python train.py --num_hidden_layers=10 --hidden_size=320 --num_attention_heads=5 --num_key_value_heads=5 --head_dim=64 --intermediate_size=960 --vocab_size=8192 --hidden_act="squared_relu" --norm="rmsnorm" --norm_place="pre" --norm_eps=1e-06 --positions="rope" --rope_theta=10000.0 --rope_fraction=1.0 --qk_norm=true --attn_scale=0.125 --bias="none" --tie_word_embeddings=true --parallel_block=false --extras=["capped logits"] --init="normal" --init_std_qkv=0.0281 --init_std_o=0.00627 --init_std_up=0.0281 --init_std_down=0.00362 --optimizer="muon_variant" --learning_rate=0.00348 --beta1=0.93 --weight_decay=0.038 --lr_head=0.0068 --max_grad_norm=1.0 --warmup_steps=58 --schedule="wsd" --decay_fraction=1.0 --decay_shape="pow" --final_lr_fraction=0.1 --batch_tokens=32768 --max_seq_len=256 --doc_mask=true --train_tokens=331500000 --max_steps=10117 --dataset="wikipedia_en"
MLP neurons of a small language model. Each row is named by its layer, matrix (up: input weights) and neuron, and shows model dimensions 16-271. Each number is 128 + 24 x the weight over its row's rms, rounded and kept within 0 to 255. Numbers have three digits each.
Before each neuron's rows, "fires on" lists the tokens most often at its 100 highest values on Wikipedia text that the model never trained on.

fires on: "\n", "t"
L4.up393:086153121130127119143177135141168183156135136143142075153159118120140140100103081100158132115119129124111129119146154098124106141110101117105139169118135118159132148129124108144110097135123133143148104107139117155157141132135102122137135135119139120142115157109135170138120126219110129103104119114135117118127138142168127131118123130128140121144092169144103137102128083094103086132095126165127138160152166146147105122112162128135122115125115109107138128173154165144127119119101134150084156120167077095121084135060118135125113156193162112109142100150114162135141137124136090119141122131104084096113091112135139183130113138141119129151108122120151153133098118154116117118136143094113098106111100154125194156139113119066115179131159135104125150125137125143092145117098074

fires on: " 1", " 2", " |", " 3"
L3.up24:137128119130151129110140144132106117121138156130110143126105132162133117099101131171162130111132104147163136121145116133124123135148180155151109146130090099121173094160146164127134083140093161109146098192110083103152127157096114097170133127183101124104136110115115215142076138113132179114156182133114128133127179139110166123125133142130156165141103148119115142113151123110100083128124146100143138152124160088093135143100083116134133127107124127107142150138096164142143138107111184096115111083109096130133107133122122148119122144166124152171135129177136138082138122113114086097115157104144148151101139111111150146102115117100093102077093128128117130104151195133121143169172176098129140142136133071142169125123143093132112136127120146124078132129130135091132124143156118

fires on: " September", " April", " December", " October", " June"
L4.up689:140144117139146127157143085117136121141121108124126142104144151083128130089083123127088171114135172162151119116162144114113155115105115152124158107170090119132136115126094138200138088113137086121157118115129092141134138088135161147143146093116182094179156117113122107155162189121124163149160122135135078100098103132128146133178178101148094125132133121147129125127101137145104147151085100105159107147133131132117124123143126141141130104115114106147115125143141110103202130167122121146139173093126103131111133121206151104177130141123166088125121111125102142110110150105170119128120127173111112131107097116134114134100130127149118155163115140144131116128145127147154118157128159109120100144065115124131111113102144086076116142131130137083113112107118080161129142162139114

fires on: ".", ",", " though"
L4.up248:129125132089121160112161125134126122117159156111114117142075147139107109082099098143147143117110137152099095135115163111146100112189169143113154137105142139124135176122136128132169170131142133074089069129156131114129117119117102104118159127088106134158103164141144119113090132146095130088150098158097114156119153126093090114130091127122103132123126096162086104127120121138162117102134135145104126148094118152142113133103138115137122172126130148140110169115131119123119130132156135115158109151175109171137130133126113136162114126085072109124106139108129119165146129136134085091177123161123117100142135187139128144132176113105153149128152138106109129123123165137123154105071139090120113147123089133098162099117137092102127080134143168091134145089128065145160107125106110

fires on: "s", "z", "d", "t", "o", "l"
L4.up161:173094131130169143123148128112146148111141106101147091110214118116112132099168167121098121118159106153139093174110108084134113097126144128128091108154164100124123120108148127175112140150102115159171151126094122157105148098092169122119160128088138128155169112097142113181124125123129122130187136144118119132148119163158106111131116146117147177121131151151145153170102106135147141123153128112117154122105134160146132156119118094160123111164085093111108114118128112129089122096113161135129148117165173122148155092144100102095132072121133136142169126164178116123093148127116172098125109162089119136137125104129092122129120118143130114128119159171125127136148135098138058153114107127117099104137133107155130134134132094169100135140147083144111106093131124142120131134152098

fires on: ".", ",", " |", " June", " October"
L4.up828:138160154139151156149076150165107153167103111129144145146173103109154135119136120109181134126121144135128115144070180129146159133108108124135094182129164078153139128093102131150105109139157095103121135140104129140129165134145129144114143125118129127125107138158129112116133148109167105122139122147144157104145104145117109095091114178129138096136129150080098140094117126158116087100075141145132114153136138132151127136110145128139120154132166151120074117131121164169160149153105064106142151113116134098112099111133135100157137133151140091126101149145114135140141134161138109085135131110174118160127147136162133139124167109145154143143137095158182137182085152143152129099121117148123139144124100160118108085101175142164160137114150140095151113107137097159166107122169082

fires on: "-", " T", " +", " (", " N"
L7.up677:095145133148098090122106121104145115109105131100161113109139103141105157090148118124122136103099102127118130147127106166114101081158150129139126172141130131134143064126163118146129130080146140140134165160137139127151132141123093113102112100153149105113119175122097100160125147144089141140122156139143121122196133140155136115138137092134134153129093151138116121142120132142098142140111148120145142130128153129098090117139121139151135174115069157139146112116122111152174130134178166149141145123109103108147104130159153134110145146125079145121150118174110104107140121091163136108158128111114161142115136118144136148125098143161134141143172137144105102123143159136153104149131120133073138143137163070119115151110103146115125099169098109122146138118150118128139125198093141

fires on: ":", "."
L3.up273:133133145087158156114107160106102159102112186126090147092152144143139115145151141109156156159145156158123119111138131134118094089122123182104123163115131141156093127091158120102136137111167167085155152133129157180120137100142139127204051148135155166095118141116125129126121088090116165122138149093129110138095155138106142109130114133168142114127140151134122119166163094129139100148119144106131134092129105147124114089073143117074136188112119112170141127112138115154139163151126110118121116115084128123123142124098109127135101095117115129164125141084041159093121168091099103092128097159121117123095083090146120098121167112146140081112127125097137146159109124124146096159159121166129128136107091112121159133142122131119142129093080122130140130125132149161099131091159123

fires on: " L", " B", "d", " free"
L4.up387:145137147143122125135131081120143132114164103132140089111108151087138097096174150133128108149109113170146085153176135089099124098166131126078131119131129126139097123117124137166126137110117142146087129147096132118156155127075113137070128117165107141137142189141131150137142141160159088123115107143136114140133138136150112135112113129099124105113135141072143167123137094175122138161145112126104130105136151150104155129128082090157122160135116160122077147187085099119164082103109121107154113121132141071144150102148137136092144137114123116131129115143103137130144079085107097114106121116167150171126135131099128148102078109158172113119111169133119089096127123085089105132072138118085136094163147118138119110139170147118124130092120137118100133124113119140130119137123101

fires on: " of"
L3.up686:121092194120109121120180106152108093122125114135132148128134130149108148120153090130100140118125147137133098107118166134121109149140135144151119140144128129097114086117137118160134135074141125125091179100146150102137093128112178149142102151120122115110130105136117138128133132145135106136167141143142101113107117147177118121155130159159112125141147150142133174170112150112091103097140152138106115195143088161161130138133149104094171129139142108149142126169124136150142093140130127172094098126124186118130102145129135148168098142146149092109123151136086129116131139129127095120134189056140135141161124132089168120118085082166155118118142123151134148085143128114136126120077125121156138107186124089119085099097112122118139128105090109161118140102109159075129150089129115

fires on: "\n\n", "M"
L4.up447:170158118138115122121121139131143102129155118112100122145140162098116147097087113127107107137124136131139124148123152137158137169146106169117135124085112103096130125127159117145146104108141110178154094107099099109113142148113103165140126095149079117131110125148145139125206162107127147133134108143129151127115133177139101067106133130148105117156149141105120075058149204109135109111127126118140137155118110124078099134108104122105107119107173132137155149112123109108175124140098137113119121121101129161115119116118117120123160166091153098109135123113120137110114133174108104093133166132156102145132118134181126138133135124144165126145137120116090114123116146130111101165134126127083121093125117125146125142087115121114145143126091104159079134084130146092152112116145153

fires on: " comp", " imp", "pp", " Comp", "agn"
L7.up755:116198114141115109103123147127103129141124160153109104125184103108169110098117138142174104152104132125114130143112093140155116077131155165119102115136146116157090085135131152145159168113124164150070107185124165123124122110132154124128094137124115113139114099134126143121124085102133136145095113161093120147122157095160138164087136151106123183091107162126115149132131148140121116107096124110146118098138144124157099131132089133113125132104089125171076127129153146133103089143120157147178124065094143127120115149113126178129152122141118090103135119111157077076149139147094123157100162167112094134126122124077134156176130153152105144111137139173139109120124154139146127147130108143107107109103147089134131122145158103122128135132122127130137140124155107154132107078133121

fires on: ".", " v"
L4.up795:143079135119111126139135119134112142125134104081074171108101150120113145113153135110132155125147123107104112203126143121106114104162112159077081130070179126138107106120151144118147145125169126099094073130132145149118152141129120114140141139095097130129135141111115115112144134122120130082125118127106072131091136142135141127118167146154088145125144117105109088143124162161137102127132168138122107097126112121144120125146133122130133129087130121136124132153133170112151152143134131119157097109119144102093124101094133105117128123108145117141113145144114136155124172111153085110138090143139123124101128172104123119137115120122155131124136126114135066152144148078099147084089153140097137128176101133167142144102152091103116150139166141070111161069119110155112159150069144

fires on: "|", ".", " |", ":"
L3.up900:150139154113113140124118116125101133112110082151146143126151121118170125093150110127145168136122152102130116127152081112123132150094141131112086141111165128128131144117142076142159141115121078098165146120078122118109188112161143101117089106113116143102089123160140126177095124138135106107113136117163112106110138137126139118120158130103131107158120148105144122125134107142148092112132103136133109161137131174124088149148141120109134120096143127106147129142148158123112176118130099116160108113124158132133126081114106162120088108141183119083115141147126140149144147170163100127188132105113100167139147149151156140116148124120130142081095118131117119165074147091115102121136114094141112133073151124138173105137145081093117088133127127112131125076107139155181154134130110

fires on: " of", " by", " as", " only", " the", " from"
L7.up534:119166137156151103152096112145121123165115156153137124126109140121138107095153145174122161163142174136111092144127115138135139138113110107149142120119117119102099140076091182102065130090146121119099125142119114118111127168120123104099156103129143116132095116137109120100104122103140119128145108115112152113144103138142116111123137097087133129124143095123157113151144131114114110085111125106152169159158126114155105146129143112101101115107127157166092181113123156141103134168118124134145161157072167143136159139086103134135118114136141166152101140159151153164129137145142123077131148104140140158122134102144137139107136153162129080121154116142132117127139194142103123173061103101139132126139126095140169176135132082148156121199119085116149093104184106120061121113146105

fires on: " =", "=", "ita"
L4.up313:164127143163166110119071108126127090105088157118103140132077128147105110148119144108119145137159139162125112121116116155093111111094113146077133127111129161127140149125083076165137144082091144108169114138173091119139156155130159145150104117149087111129105150094123137114124119119150132086150160116134049162140115140088134142117170111166136130135112086152111132124137152111125153127169164095138118144127070095153151131159112062130125191132131128137125136103177117141121134097111125132146095149146142119157154111117134153144145173127156127113124172112118159151116094126091121084111107160116102114139109108097132135118132154086100129129158094150139117089108113132080159181136153132108099149120119153107133160094099088135119129097126117123115125143144151157107108132060103

fires on: " of", ","
L3.up338:166104131117114124127107112116121096113108143144104132131129105087149146111137151131086129136178161150113127160128086129127147120128154120128109077138107148127168117125097120152160125137120119144121122069163106155072097137164114096131158152182068134089130133122077175166088152132110145124119128142130119106147110146121149121130163163126112162120118124133155111114123161150117132140119158137181127148171122115149153126146181122152117158108107092154101140143131113145170145178064114113104158114124120143131091157152146158140132156167111114147180142125102146151114103099106102115088155126140110135144103124126115127106106172114162152154103156157116176106103140123139127121063092122143139142183136088143138143137133117137163128121103102146150142094147089122098140126133145

fires on: ":"
L4.up598:119111111140145128143129106127135165114107189152130119112143208098123099095112099145105121170131149152127136100120125163111159098111141132142130087132113143133118146057154150094172147142147158143102133142121133156102145124133163122128111114134118145139141145128112136116148077158151145129133155134127128116084136161106163181161140152116145134128137104126134113147131124140102136143113171116151109134107092133128144110119124116162144169157124151151132173122131130125137118178138171082131102121132102156168147136130103126109108135132114114170149105090088120082102123086111118108123097162118120135136130099131139108123146092130120130166162101152153126156158171171128144110159077108106119115117072127127196119153151131147136133142098103101121116124157177122082141108155156

fires on: " of", " were"
L4.up404:137142164122143159134114132137132104151128091129113127118129095152166177142099152117156130117126143146115127150104123142139097127128133126152113117149135137110132130164112159144136166146130101174112166110112156086156124128192171130121149133142126108108122135085130147116107160130116137156089074151124126120093129147122122117180165119141101115160125141124148103154119141153087081118154137136101119146144071152073154145114149115097154137119123163155142139159141134141100102137108116148109108125161146114120114104126121164111061141145156076155137109124134131102123150104130106138120130134152153114112162114091108136181080094147129163161117140130161113125156126137152126093151141149137163087140113102107105140094108154137149158099126141092136109125147087153143105176144095

fires on: "-", "yp", " top", "T", " ("
L3.up688:119110129118079097116090160108109141128096150115120115107097092135104144149115151168125162103138106103107160123145085158118120138120162182146147126159173148113146124149113131100136104086174120137128101152159119095081158148139072117135136129123128106164106161100157126140127137153149157143146121135160091103160076173116106148167174144160157100143091159117113133103117120139131137128143151133120131130111143102143131104175181159167143142137087113090128143136122121121141135102118102139143176092136109144113135122157142165142129119144125115127136144154153138134108145135111127141139160153120132096108118100099177110121137128124125135154116147100160122161112152133109147108130121123112133124094093149090107097110112142144135112150096094106118119092125084115158139118129123

fires on: " 1", " 0", " v", " 2", " e"
L4.up210:082071134115183139112141131101136171154125140112093124137125182083110155109116135158129121148140099158117137134126091130101144184159148099128142145147133111217145153132112140128157137150168125144127103120135113152148139123088125100142114135107077142104149161136135129118089094111083165131130173155121135146130105121102151106167130080080173112151134107138116115149143133112125115127114149110098097098103140121131119152106127156117150155127141111137152132122086167117149116110152118077078118128103116154140107133103134163161152198141141123126121125101124111121125130125110106085126140156159096126164115122147155157131136115104138120097124166111116082173122073093123113126164130101101150183136176119146136167137157119127114133147142119114095141059091138085129131142123108

fires on: " of", " described", " that", "d", "ing", " to"
L3.up479:166118149179145161102106105141137147123105084122147140137144130180106145117119139126142169130126127132138142124113113125119095120122140134089129132133119118160137134120109106134180146124156085134108140155096146135155133107144104167112091164159111134127175150085142126142131126116147129162136143092103122141134141096122119152147197139133090152146110164155203094147178156112124141075183094099129143158114120162116094101104133086124139164107116107131133130168106187108129142101142067109165160150168117121105146171147130103116094102109150106141173102099101170136078112110089112119128141140124155121115088136078163118141116165073097124122155110131159136135117139145090144110130133129070131124108101124151123150115156150142095153088139100132101167149152100101101115142118082

fires on: " |", ":", ";"
L3.up502:128119131103125144121142095083074098110089132139097110157140156099123128092122145100148139154175159147114111123088119142141116158171140137086096140127145115178145119137093099160146110107105138122112105145117158122150157091125129158160089158126125182082161178104113122130162168152109171103121123107116101155098121154169123157127117147126133103128148182122121141144132128105104097133180127097102145088102121122087105119125183146140106150139132110116117143149124120115120162115115116109127112101117109161191126149137126072165153105075123109144125160125120177092104112130148123148130124147138095139118115100125141138130156116099127106159146134147148104152118138138165140098120153118099130152139127137119121129117143152131188104103134119118117133100113131152089148120143139

fires on: "-", "s", "t", "T", "ines"
L4.up490:158122105099135153112135109119101149104115114173155127125164119130117101110098123105126118129113131108148110107114112109135140148118129130182112152160120099125118086111173129078168094148154118106168101125153151151106117136161151144132154170122143095187109133123159147148159095150123111113109122170165130091115131131083109163195117142152134113117124134116157111062133152122176152092117148115127127150143106100147117160132169122157189113139132129164105160147139132145124100101087135130132130101161106091157118128120095128118118122144123114107121150193131154131142112124114139106113150122134145146143123154138136110150127087124123122175160165115128159155096096129074135118158141147139165149163118144115116112132084101119109119099110123111118104119179108165114119133138065

fires on: " be", "st", "op", "d", " see", "ust"
L3.up353:110111129126159137152144069130150147104146076144111093177143122126130130105111120168096163094142112109143139133150095127116155119116148150097153123133123111081140152133195129103126149153130079113136166111125107129161171140162168121126148126103157111141119151085147082131093120148126128150093114111118117169119113117153162132118147116129111173144139137140115118119146151158109127102124113134111117187178147135115114144124069132086159133154122121132129164104102128143136150113168116106120102125133116127094112118140139157114128103099125084155145111127123182138079137121147150117098120119155096110143094146167109157156145148138129133113100109145109128136100110116121081126115179136125162162155140104095136143158121052120121142138160122115138114109125110108131116096137169

fires on: "-", "us", " based", " up"
L3.up584:126132144117117162116158152053157133155103116167098081118152152118147169097127127130145102131158073134132125125126121103098153151113142117134119109149157128085087125093123077131130137161148104137150143114111141097146128137130130077117116084114122112147132150110138129139130164122087140133152110097127134167131116110096098154146119120133144117134106086107124091129107133126127179103191106154158146160145152135133104111125092125134112144157176123148131137123163123137140168106129145178130131138103096142157104115161121141066100146128117136156140135187117128178134133123148158162121116137076090132165121073111117106128091153127119126113102124056135152138124127119101145164094146151140128119113155108141136144147127101146143120108094200134098128129163102134114153101140121

fires on: "g", "d", "ang", "ung", "l"
L4.up256:136162170089120144126092107128170137106125114086123129137176153127118123111107151141100104133108109144150100151159099107106130098102155116157109137161111092162120124152159112126140171115112113131098087115097119115136148082148137111144131119150129142143101142091113162122153134084149124106153148107123108155183118144137140127117168095111115144115114122173081121160167179110138096132130122131118130128129164104150130145087128124127124119141132156152145133128131112172082141174163102152118142134120201135147122121135106091080153128101164112096145121133114072122125140064136153120069109139115096111119148130108124132114120117109127142126113190144086164108115145158106168150154125162113141130143146120117123101124090102127118104125126101095166142114172120159124115132142130

fires on: ".", "\n\n"
L4.up122:119109081153142159098134123140164098104136115142114126132140139175101138099108124055147125133174112157095125129117124103140101166162119151145137125105143134092083127135158125121124139121135117128091107174126106115170148123117097142148112111131142114126161135114096111133150137162150088119155095105148088148097130131147098139117129159127108121109116139114118129089146098152120113098130158139110175134104094146119135184156139138155139112132122111124118122154107147095135094163168117159126175150153130161095159121135131145140103129097146179095088132131109117111139167143132093099145140130150100109138163162128154129100112078118171106125147125130138097156118158103088133148128149087140091142130111125168111143085098127059108092145104147113134107088133106107135135129092124

fires on: " the", "t", "'", "\n", "at", " quickly"
L7.up806:125159140126113063164119134117181153148125152136112125151155137104041131119133079157148142138111130162145152118121160104152127143133122113127099140138126103114113109101093118118120089119078149108179140077104147134147135106083170117101110123169159157125091152120088115117149105142110120130152146144134104122128098183167149124093110158135102154147098103113085121141157152112113142106104119134101107134130139150071110129137141144110113105079119122157110137146132117137126171139122153133134152087139120146098130130155138113107129156122183118110097145089105164102127128145102155107135124132165136102128176128119147157121113148129109068116135123153128136149125110160094163076127127115144126132102112115070112174111105137117099143110141116153116142067128084108099114118121109

fires on: "=", "we", "cl"
L3.up60:118181087097149105138119136117142087115105079130119118177121134162141097112115116109151131103172114147089121132161141149107166141145159156110128071155134135142118144120101129132089148114155125148175085104139116120091136175148125084165113097144142131114086171134162101102134165126161141098088127150112103106182158177116173104117127109140140132131134114151099131126137136127108165145091138101165106145121100134132127158140106122163128100095125121139140145133150139175120096135108117180158122078114115179114163133146176167082134139137128152115160100126117120088103143133092158129081100117117132133107171133136133127085113100073108170135150174135166136147141138144105115130155159156150116123137146137145098114100155083118139121100145123151129125108139109104116107146145153

fires on: "d", "ed", "s", "si", "t", "v"
L3.up46:105128124141131153119080140128159156111130136151144101142139107111119169109152103114131158145148124161147110186183164138126129141113130171135082132168134105125147147167096098173158136133149165142126136092166121172145089128141146160137162126099128072132098147114124099107152141108110100090105115140128163122138149158174097141123108160141128134134163182159151105129136140138114166129099131126152129099155129158145084151138149118077134140129102153109118122140097135126128098125139117140111159135143087077149096144139141139143110147141138133133168135164139152128147096095150125133126137045131163123138086146163111136138136129125150119132103106096174145144074131130089131150146114169088134119073127084119159124124115113094158156103162112105180130102085150173127134118139122

fires on: "le", "all", "ki", "ight", "k"
L3.up190:136103166145158132112109133131104144124111131104159130164157100145115155083140132125125128117082149127159147097127077117067156120117115139121179131099124097066160133099120078079113161122115139132144092094158169076132113102120162121116132113124134094133164128173110122110141106122129117127115121138151137147137160156128140151156146112136107139145159126144112132062136104081122092131123124112107188152151111158131111104169095141115142114160153166140146167140104180114121179117186090128110116188142122121118144172121126126120145107105127124131120101110137096111102163088104142124150151116113114060121107118125128106149148128143136154122118088147095153131137104120115085100151150156126120139137141179120112125176135124121147127162150109112131166114135139096089090158160106

fires on: "\n\n", " of", "\n", " son", " to"
L3.up828:176138146129115122074091178120145099143143149129133137170108145139125181097143143130122128102173132123130171167115136135170132125111098174140136078139107112156146132113120117128116155132124088131103115130115085125135124135123109109167127105163087161132136149125082174089149171104134135106122127126166097151136123145092097104107159155137124149134095117143122174085133135112094116108115134108141138136152106110126119148135125155112151125133124146150149142132144099101096105136111084175116162124140123177111160136122207145163099172123136143191158086106137156165158114148103133176108139123120097154101099088123146085125113164171147133156105136142121146162128151150131100115115128103137159112107135161087151161127114098098165128100122124148158136138156120110087135110124135

fires on: "-", " U", "T", "U", " up", "O"
L7.up748:123127118158097125151135145107120105139110148143143131138151093157164140104112111102150173142112153169143197171103164078120094143141144112136168143150131122093187164092111143109178135180144151114115137099146120087123136129112159085149123109151127128111125125125128150137167135115122137125154139114145170141121121130109158129131140125138150126140111095125114105138096126110107118088169144129123155130153111095068058106161137115178126145079090101138136167115130126150151139133093135135156136107103140171106110121113100121077172117144121120117136140164128118141094155082130134152159107124114097148094127130090141132105118158142130160127128155149149126121095108101091135121140128138098125150099111136104103139143137102119143117107100114095090129107091130097156137153112182

fires on: "-", " most", ".", " than", " almost"
L4.up271:113122155083117095140145103141112143142156114134118145100133080109139135078125155166110159144134097134135157140100083116178125089156127118103189091109152109119135170121098108138134103146149160157107099114120108133070133083112139127166128147122137078146121123129130136143111144129140155108116102094131138132103115143098112125091131144112130134126107101110136140146110132146159152083167100131109152151134170158102172146127106122157127115139154132119113117126139112104146140130123134122144189105147119098144118167125159132124108126113143166104163131142097109136087117154144068083123112145132140129111152103152109081194164125166118121101137126094144076089131152119125125138131099136080114118138169123134153166137071091157142137105083114142117154132166107143114113149099104

fires on: "d", "b", " name"
L3.up527:086145131154127132151081125123127141137119111137129080133135112128117104100149092155166133124105121124139110125150171075142108143098163110130133148136146148180117126099119111141153150097144140064151145146127107119138138153094121109124119117098137149116135106103139107130108151101119131126116142185167169109116063133166095070115103132078142125122176145125144135096141145125125142167132083141110142110129141147126131136098119117155130123135126164123143134157050124164110102144166119135122151125150147106108142133095123107154114132131088097145091104128094114103144082033104116126089183144109118102153139086119116151128092124164147115128102117131168119131161131121132170138137103081120128140093107100098138133110149117112109131144195136128128114103109153186138091114152116

fires on: "=", " a", " his", " Wi", " to", ","
L7.up335:151130099140121126142116122155124141169126172099104136182114140104127130116119118102139143134145129124169170129098139113118116111148131130122113094103143117113152161145138136138111161189118111163100100083109127108125136164114126129153108151186113164101122126125150095131134162143153120112098160081138129105162130168124105132143081149144160138102091148141141131080153145099140091127114129127165067136137112167144133113124090106074172117161118076150167141084145100093133128129179122136140137113163122144132142100129170152094146152148106126142121080150101120130119094113103121129095106112098157094129082147091153110127130119120112133094141165171105092122119161134123142081106157171106133118117165094155129109087116134130151098145126144151127113099115141121126166100115099

fires on: ":", ","
L4.up212:149109131112123102137128165128101135116121182123097110116111157113128127105160130144106147141146129146129089108116144161117087094158163146083100174095120133167086123082142121139102188126150172101140162119159127127139121150143155104145100129114166144150099171100103092173127131138103168107130105105114107152132123139087157151107136175100125126178094161109114116100114147129113125122139105136138105098128115092111145107082134117138108160116153120177110141112092073130102138131124125131120123122126106135188128146097082148165084127133134134113137134120117118140106098110144119162129105148126140153168066128154120116088171114159099116185113147140109132154134163105122123151112138102095151139125105140133144174172121108071138103134143142140126143129124203139132138114097163

fires on: " called", " as", " of", ",", " named", "ula"
L3.up393:174154137159137138094170131157109101148083139140109120106126105163142127086128098135120145170187113097135120141119138110149131118168116106128131130107111134133153172153084139150115118090106135156072125103130116124144119163155120120139139115148117138154118144118112117115126179158123105112105145117147134129138103142130127106172117081112076151132143148130168120181140138153112164067108104157173116157119127142154127143141088065164090160151102171125129164130116096117115159148149130136150165168129138112094123117133113146137129114126108114129173112152126088174146135147154143120123110091104096082160183096098144142113122110146150115161178126150125140094115124139113164148099138126135132138146117083102135117109116097136117123131148094137121149088162120136124103119147134

fires on: " (", " Th", "th", "Th"
L4.up94:147114175124134146100084139166142159144086109160146130153127153115121159121103111118162110097135106162123164153118164151111072112103132118150079146153122123136117131118141126147127143075121134142132138138105111106112170144129130132116113117134109117109091120122074110122105149123151158111124170109114146149112142115157122098135105139115124150121145170117163099166119123129167120145145103108110097117118119109141147091113103074077160115136122095138159177141130155115079144128145132163172125103143141164091152146147133155093150104114142063147109096151123126174147120152173135118121143140099126162137158112098135140082170134139122152086130137118109111123131082135144167177104109176094117166148107130109183100161117136110117184110108133122100093148118136121127124103097109

fires on: " April", " September", " February", " June", " November", " May"
L7.up416:135124118118097080121140114148125147152105093132148128122115114136171063118168137100075144149141189160102106097081152130115128100142147130108117145147121153114124128093155122153102133105143105077087149114128095129116129122118170121139092174128137120129092146152116091159119135113126092142107140137152123158104104126107145115146130130144147120125106132102125102107114126162142125142115114139151123100156134164089152137142146128101082098127110133138130151113134096113125148183140113135155116089123152125158139109157131137154112125096167104100096099115073121110069120171150121147133147143143111124115103145132104126097115106145113185178102099147111159134116136120124124114092140159119136080112108106150166135130138129137137153150091142090123121089136113136113149149096129

fires on: "|", "\n", "{", "_", " |", "rm"
L7.up698:128147123155104114119140147119146143099161116094144128148144160141138106142104091096145088141112160128142140092103146126160125118085121098135106105140119119107166172156151105104112143133100125102097137108068149143150133118155104153143064139081117160125164128135106083158104117082134097112142172108140124121125130160122116135132141137110103132162131146101141143097143118128161086142142140116099113145097134174118138143115105135124108107141133137137189175148160102099138139137098141153121101089162122085173111080125116083107144124110135125136146097156155120116131129074126137097108154091166122125141141098086157157144127101093128117126137129152144166108101143103084126135108085088138125120145128127147136123122150122094111176148125128127129134076054128159110181089127126

fires on: " ph", " Th", " every", "th", " per", " th"
L7.up754:146106079081147086163144122109099112134105124155148133127153133136158118120089110144123131099118145133104145157121169121154134125165105146087125121173129113123085126111150108134117114137084138094160112126112158099127158106142151139134104129167099064146128133157096092115115101137125130145185141137117157166178175098145136105133134141148133101073103179137135141091134114105181136153113120093162151109163103082150122126101114103134140132119129126106073153089141115148103112122147162129127144094106130099117083186097130135119115110129089069123094101146109142124118129138116067136111112125160102144149161128107122160138100143167128150113135166159134146141089126141145125152158113163076101142128136125117127123124130107170140135128110138100122111086110151103089115097130140

fires on: "."
L4.up343:088136096171151099151105114177129130152135113145094148156105145149112129078135120131165148152121131135108120149128119170102113100123154141127106161153187118148093097096172113118162092119135099102099138124127134141127192093156116101130113063077161150146090122098136107116110133130129127096135098156150142145114130147119079139102091184126096130125141122113107140141145115112134064107115179113148119118117094103123108138125149135143102138133147153137085136143177132084101126085155144139159108136168139127142158140120108105139084157141128124140118127107115122134128140137108138100126159109130093137118128183164129140129141134109157100133122099094152085157127148082110125137123136134073171110163126105139155091125113136095113172145154149150141102117154106138133122125126127

fires on: "-", "t", "ti", "ick", " of", "ram"
L3.up413:132102128111206185123107127141110117148120116099129099129110121147163145175129156107169141176160135140126100143132114130088103135128161159162083121131108135154138150116109150141138144128153111128102096126150148129163144128110137136114161113136133106108129122108158153122144182079118134129123137123139126123102111140112134150117156165140145149113090131136078148112147140123089107165159118136176079139138126120153133158143113126124119085158084159099158141112179124119160130099163164127138103110135110152123108076121105180112134159092189148089085124139139132146129132075105151120182190126125130120180128117100140113139078174122147100129134126122142075136137121151137109112106147125152134164116134101110114120145127156100167146167112099107163113120136092098163137151142146

fires on: "\n", "\n\n"
L4.up225:159122119163146116137123118113118118118128178153125138133113152063102141110122168105137115106124097130071167131136151156107146132140144191120137125146136098137106097116173136171150126134053114137103105141081128107163132130102170138122125112118136130123138164096077136071159170179172117125114165141121065146124136163163088091128151121098162104123149114115112107113134113145075115119163133099109074131101130131117119105115143137159156132124146125094127109111135150116125155171164100128127153152113130137112114078126124143120150135090118153140164154118096190091117089157112109103102131122125140100117139110110154113107121135128138130144101149135101087170108119129128126145152122172115113141114140086149120139108145126130099119115102105139138133135123104101139113146114150

fires on: "-", "'", "on", "t"
L4.up416:057162125145127144138124138094118125138130139107119108151125121103132133115101135110160118108141167133117158156132128111118097125131118117105137109153101136125087130134103124117109134079154181148111148139122134078088137126144109122081149126119174130176122116126158104167134159119147069130140133137124144138127109130104097122120119123115077141183089154111086094127127128118112129127180122136142154141125175124199133124144128137141117106031100102141136138128150092130142131112133107126110124095166084142141115176145119091103141140160100110144103098138135117135148117112115107139135088105174113145133129094123152171129123159120116070117073128148174080165127127149102155113084158119141128127155114118145102186149144122158191146105096138085149151088143109121099122128108120